config = dict(
    n_layer=12,
    n_head=6,
    vocab_size=2048,
    norm='rmsnorm',
    positions='rope',
    init_std_o=0.0,
    init_std_down=0.0,
    lr=0.00166,
    lr_mult_qkv=0.7,
    warmup_steps=295,
    decay_shape='sqrt',
)
MLP neurons of a small language model. Each row is named by its layer, matrix (gate and up: input weights) and neuron, and shows model dimensions 64-127. Each number is 128 + 32 x the weight over its row's rms, rounded and kept within 0 to 255. A neuron's up and down rows have the sign that makes its largest values positive.
After each neuron's rows, "fires after" lists the tokens most often just before its 100 highest values on Wikipedia text that the model never trained on; "fires on" lists the tokens most often at its 100 highest values on Wikipedia text that the model never trained on.

L2.gate180 [155  75 102 100 144 173 103 139  61 143  61 137 115 115 174 139 131 104 151 177 134 144 145 119  87  85 140 184 152 110 113 133 141 149 157 132 214 161 174 149 150 179 193 141 181 126  87 123 173 111 208 143 100 176 141 134 121 143 128 156 164 161 134 124]
L2.up180 [140 111 123 142  98 105 216 104  88 169  25 140 142 124 102 176 145 144 168 100 152 126 173 129 135 149 166 149 111 121 160 159 152 112  65 135 106 114 171 142 119 106 134 129 145 149 125 117 151  98  90 131 133 179 112  74 144 133  71 154 127 143 170 101]
fires after: " ", "1", "2", " p", " K"
fires on: "3", "5", "4", "6"

L8.gate338 [161 177  69 140 150 118  64 140 164 145 107 128 166 226 138 139 106 112 102 118 122 135  96 140 158 144 175 217 140 182 138  52 106 114 171 125 130 188 164  98 160 117  83  73 204  79  92 120 118 116 149 115 124 119 130 105 150 143 119 103 122 118 102 123]
L8.up338 [113 125  92 179  60 143  96 117 164 115  90 107  96 184 128  88 128 147 105 133  96  95  82 111  59 139 205 150 166 217 120 130 173 142 109  81  79 141 123 107  77 120 139  18 186 119 107 145 156 121 155 106 123 139 139 113 133 161 127  54 114 153 101 107]
fires after: "v", " Mart", "ub", " r", "ob", " Bro"
fires on: "in", "b", "c", "iv", "ad", "is"

L6.gate368 [ 99 151 150  95 132  38 110 151 136 148 149 141 101 106  94 145  99 130 126  96 125 167  64 128 162 122 176 159 148 114 133 151 214 115  94  94 146 138  77  88 132 100  95  96 158 121 187 205 156 124 149 141 108 123 175 134 188 121 111 135 160 116  71  81]
L6.up368 [ 97 110 139 105 141 120 159 125 145 145  98 181 151 110  83 111 104 141 128 112  83 184  54 127 177 126 199 131 154 105 100 135 177 105 124 162 172  73 108  98 108 113  83 110 115 181 153 107 146 148 139  98 128 157 117  85 201 167 148 182 110  98 103  63]
fires after: "-", " ", "N", "G"
fires on: "1", "on", "0", "2", "ene"

L8.gate156 [140  96 170 145 130 125 115 150 100 112 122 167  53 131 135 150 107 102 114 120 101 140 165  91  83  70  60 120 104  77  81 143 141 124 110 154 155  93 157 145 118  88  43 126 144 111 189 142 151  95  82 124  53  98 111 151  95  95  55 108 127 140 159 120]
L8.up156 [129 131 142 111 135  90 148 130  97  66 115 138 124  83 127 133 126 133 140 163  84  77 125 126 163 132 131 137  53 144 215 136 127 102 139  84 110 198 100 144 184  85 189 152  93 196 112 110 140  76 142 140 161 105 142 105  76 137 170 165 189 100 143 138]
fires after: " T", " s", "C", "P", "S", "-"
fires on: "w", "l", " ch"

L7.gate245 [107 142 106 140 154 187 128 166 116 156 144 182  82 143 109 122 101 133  88 184 143  84 186 132 123 129  65  91 134  84 100 143 160 135 128 172  89 153 156 106 161 126 167 134 140 139 121 156 168  84 117 129 157 132 163 106 106 108 125 120 130 114 141 131]
L7.up245 [ 75 170 141  69 167 171 163 114 112 114 124  89 126  97 132 130  94 182 127 137 120 122  92 100 165 119 120 159 157  79 158 151 113 136 153 115  94 156 115 100  95 180 141  56 149 147 155 149 107 160  90 108 128  95 177  60 100 126 141 139 173 108 131 127]
fires after: " T", " s", " S", "w", " song", " t"
fires on: "w", "un", "rit", "iz"

L9.gate293 [122 144 153 144 134 150 113 126  82 117 120 111 154 165 126  98  94 186 111 117 126 193  87 101 116 161 129  96 115 144 122 140 101  93 160  95  77 171  83 152  88  89 154 133 107  91 139 113 100  74 139 142  97 122 152 151 186 134 123 157  93 126 154 136]
L9.up293 [109 102  72 167 102 141  43 124 131 140  87 121 117 163  99  60 174 177  93 124 164 120  57 162 174 153 166 169 150  60  51  79 123 116 152 162 209  97  84 159 156 138 131 149 137 124 132 117 160 105 181 138  94 180 125  89 134 131 178 158 126 165 179 160]
fires after: " ", " |", "3", "5", "9", "2"
fires on: " |", "1", "0", " December", "3", "8"

L7.gate23 [ 80 165 119 116 157 149 175 108 156 156 106 191  92  59 116 140 127 167 102 110 155  58 118 137 176 127 115 162 107 111  87 120  73  95  74 148 132 142 113 113 157 113 125 126 112 137 124 153 115 146  55 147 143 167 209  99  61 107 122 169 125  99 107 132]
L7.up23 [147 118 117  67 206 123 105  95 177 169 159 122 141 105 176 133  40  78 127 104 120  72 102 138 147 127 187 106 161 188 143 165 172 131  82  82 136  94 133 150 101 136 167  44  76 117 106 118 151 149 111 183 123 183 131 115  86 143 102 123 149  87 161 103]
fires after: " U", " t", " −", " W", " sc", " +"
fires on: "2", "re", "p", "1", "ash", "ul"

L9.gate81 [ 84 165 148  99 178 158  99  71 163 101  90 120 111 110 146 134 116 110 135 180  97 161 101 124 151 138 136 183 113 129 104 130 194 176 118  98 151 183 162 110 120 153 170 130  96 114 135 127 166 115  91 103 127 194 171 138 114 100 184 156 173 107 118 154]
L9.up81 [151 133 109  97 117 144 126 152  94  72  83  87 133 140  33 162 185 179 147 103 110 120 113 144  65 119 117 118 127 177 128 134 122 148 108 112  93 115 163 115 105 140 128 124 128 147 106 121 169 147 113 150  80 159  92 125 121 166 121 187 174 170 141  70]
fires after: "|", "\n", " ", " |\n", ")\n"
fires on: " ", "2", "-", ".", "9", "|"

L2.gate278 [145 120 121 170 164 134  82  78 114 189 198  96 165 136 155 117 106  88 175 198 143 151 118 203 161 116  86 122 100 138 132 138  91 145 116 105 153 170 101 138 186 100 156  49 107  87 154 160 160 157 102 133 153 164 148 152 118 113 146 107 136 140  99 110]
L2.up278 [ 84 130 112 163 137 156 149 107 148 138 134 118 120 113 172 127 122  81 161 151 151 150 145  98 166 117 148  87 142 197  76 137 169 115  88 132 133 134  72 109 168 133 121 147 106  82 155  91 125 201 119 133 158 161 117  69 165  83  86 136 111 138  87  64]
fires after: "3", "2", "1", "7", "8"
fires on: "2"

L2.gate50 [111 154 129 140 137 127  82 153 133  99 155 137 138 137 136 106 156 117 143 131 137 131 153 135 145 103  97 108 127 168 118 115 159 148  95 151 172 185 138 145 142 119 118 136 192 112 126 119 166 140 149  99  87 166 121 103 138 124 113 113  65 116 107  95]
L2.up50 [140 181 122  96 118 117 146 159 203  97 162 153 149 119 136 115 168 114 181 148 141 205 166 136 141 155 139 124 170 168 110 183 102 148 143 128 141  83 112 115 102 125 109 161 120 110  91 159 198 167 131 111 181 173 150 120 170 194 125 129  88 131 133  88]
fires after: "3", ",", "8", "7", "4"
fires on: "9", "0", " States", "ound"

L7.gate97 [124 108 115  91 132 180 128  97 123 201 220  97  82 161 150 150  93 117  84  99  59 118 178 179 115 177  85 117  91 128 133  55 143 122  92 150 152 123 152 181 118 180 179 156  56 147 124 104 129 140 101 154 158 164 114 110  95 124 145 128 172 110 115 108]
L7.up97 [114 112 142 123  78 181 173 131 119 147 156  64 113 100  96 187 116 173 102  95 196 164 136 179  91 192  97 139 133 103 120 106 155 147 107 145 160 101 168 202  92 127 127 111 107 123 146  97  95 144 124 155 162 169 112 179  77 169 152 165 137 130 142 114]
fires after: " T", " B", " t", "rough", "ap", " b"
fires on: "w", "u", "t", " Qu", "ring", " qu"

L2.gate285 [114 103 181 124 123 152 122 116 146 179 107 112 156  88 153 150  88 114 145 145 131 101 159  95 151 127 119 171 102  61 121 144 198 114 118 168 128 180 118 158 150 154 169 129 111  95 161 156 141  95 166 130  66 176 164 170 147  95 132  98 130 124 157 184]
L2.up285 [109  48 133  84 132 197  98 121  64 144 101 123 169 150 121 141 190 145 154 133 133 119 126 136 179  99 126 161 130 109 117 128 178 160 143 145 146 157  98 124  46 170  98 131  68  81 153  88 136 112  92 107  65 150  92 109 138 167 128 118 158 151 137 130]
fires after: "1"
fires on: "9"

L7.gate224 [ 83 168 192  79 145 192 123  42 153 153 148 161 141 144 119 128 122  93 141 147 134  25 126 156 145 142  64 121 166 138  96  95 122 159 114 147 178 199 175 123  87 161 116 100  88  86 111 135 135 159  88 144 133 116 143 163 105  68 131 113 197  91 135 148]
L7.up224 [ 77 131 138 100  95 153 120 120 136 138 140 153 186 165 134 146 134 102  71 116 154  70 151 129 168 159 128 140 106 137 167 118 178 154 163 144 146 164 151 177  72 179 113  85 100 108 146 133 150  78  95 146  52 123 148 108  76 155 163  82 167 119 130 115]
fires after: " H", " wh", "Th", " Th", "H", " h"
fires on: "at", "'", "is", "ad", "o", "y"

L9.gate164 [121 140  58 138 122  78  82 124 122  92 111 128  95 100 190 170 107 119 121 145 143 109 180 111 167 112 143 141 129 112 134 114  48 142  88 144 115  86 114 190 124 107 126  89 176 119 183 169  72 154  96 175  57 149 116 145 128 117 138 142 103  36 118 126]
L9.up164 [112 101  66 142 131 117 126 174 108 113 171 162 113 151 135 188 137 125 160 127 142 118 140 143 152 161 143 115 194  97 134 189 118 125 109 114 156 133 153 143 101 156 169 143  67 104 103 184 102 146 202 140  98 176 218 159 136 134 132 134 174 141 193  97]
fires after: " ", " t", " c", " T", " a", "2"
fires on: " ", "2", "0", "as", "enn", "4"

L6.gate39 [108 156 116 191  46 133 149  84 149  46 103 196 131 184  87 115 124 146 116 119  77 169  71 131 126 123 146 116 120 107 146  95 164 160 105 129 159 109 112 152 140  87 101 167 127 121 169 184 170 114  96 133 124 178 148 132 203 123 162 114 163  96 121 156]
L6.up39 [ 92 154  90 222  95 151 117 142 119  89 128 196 142 208 115 132 157 113  81 103 126 128 166 165 159 172 160 132  91 122 100 103 153 102 116 189 176  95 129 155 163 140 123 118  92 147 104 102 170 160 173 171  79 158 102 104 131 124 165 102 109 121 120 104]
fires after: " ", "0", "–", "P"
fires on: "0", "2", "s", ".", "1", "9"

L7.gate35 [ 93 103 166 107 123 115 164 117 196 120 103 158 122 140 111 143  96 148 145 168  92  91  98 179 126 122  73 180 125 176 103 181 122 161 135 141 210 146 142 154 134 105 132 125  70 139  53 102 147 147 110 166 117 239 131 178 179 146 184 144 105 133  94 154]
L7.up35 [113 108 183  88 133 196 145 106 165 100 166  63 100 120 140 142 112 131 142 172 152 117 127 168  75 113 121 162 128  79 101 167  85 140 140 180 172 109 129 149 103 117  39 134 104 102 130 155 121 147 129 143  89 118  65 163 130 152 184 116 127 134 155 138]
fires after: " ", "1", ")", "9", " Phil"
fires on: "2", " is", "9", "ip"

L7.gate339 [116 147 125 114 107 150  99 116  81 110 101 186  83 142 106 107 161 154 166 140 147 184 125  92  81 142 133 115 178  98 174 124 125 130 167  89 128 132 154 119  72  74 182 124 125 198 135 186 130 155 111 108  82 109 139 170 128 140 108 153 112 151 112 143]
L7.up339 [127 130 146  96 143 152 125 103  91 130 133 125 156 158 110 105 102 174 104 101 123 120 117 117 128 146 115 139 164 119 117 124 141 103 140 122 163 178 185 174 129 142 158 135 114 155 127  74 155 127 100  99 137 124 133 122 118 103 105 171 148 144 152 184]
fires after: "1", "2", "3", "0", "5"
fires on: ",", " |", ":", ".", " .", "ed"

L2.gate178 [188  71 148 188 175 138 180 127 150 122 167  75 109 112  93 152 124 122   0 115  72 142 141  91 149 153 120 138 115  97 110 122  90 167 112 126  81 117 150 147 147 154 122 187 144  96 156 103 133  87 143 155 140 233 120 117 102 119 152 131  64 116 108 163]
L2.up178 [151 108 154 165 142 139 143 117 146 133 115 106 123 114 106 114 146 179 191  92 135 104 142 146 163 143 157 158 195 166  91 205 111 161 169 132 126 107  96 121 148 215  83 156 110 134 144 114 129 138  61 119 167 153 139  86 130 137 126 122 167 150 105 102]
fires after: "1", "5", "9", "2", "8", "4"
fires on: "5", "3", "6", "8", "9"

L8.gate66 [ 95 130 105 127 168 147  81 122 152 116 144 114 118 176 175 146 111 106 134 131 125  72 118 136 121  92  58 132 216  95  86 115  68 148 100 185 148 155  93 141 128 166  80 125  97  91 142 188 128 120  93 114 135 123 128 149 148 158 130  70 161 131 102 103]
L8.up66 [ 95 119 143 150 140 146 107  77 140  94 161 100  99 130 160 207  98 139  83 125 125  83 152 132 117 162  67 129 171 123 116  67  95 121 103 135 127 116 116 145  83 163  49 149  83  99 129 192 118  61  96 121 172 185 148 171 147 142 139  79 159 132 168 112]
fires after: "0", " ", " T", " t", " Sc"
fires on: "2", "0", "w", "ot"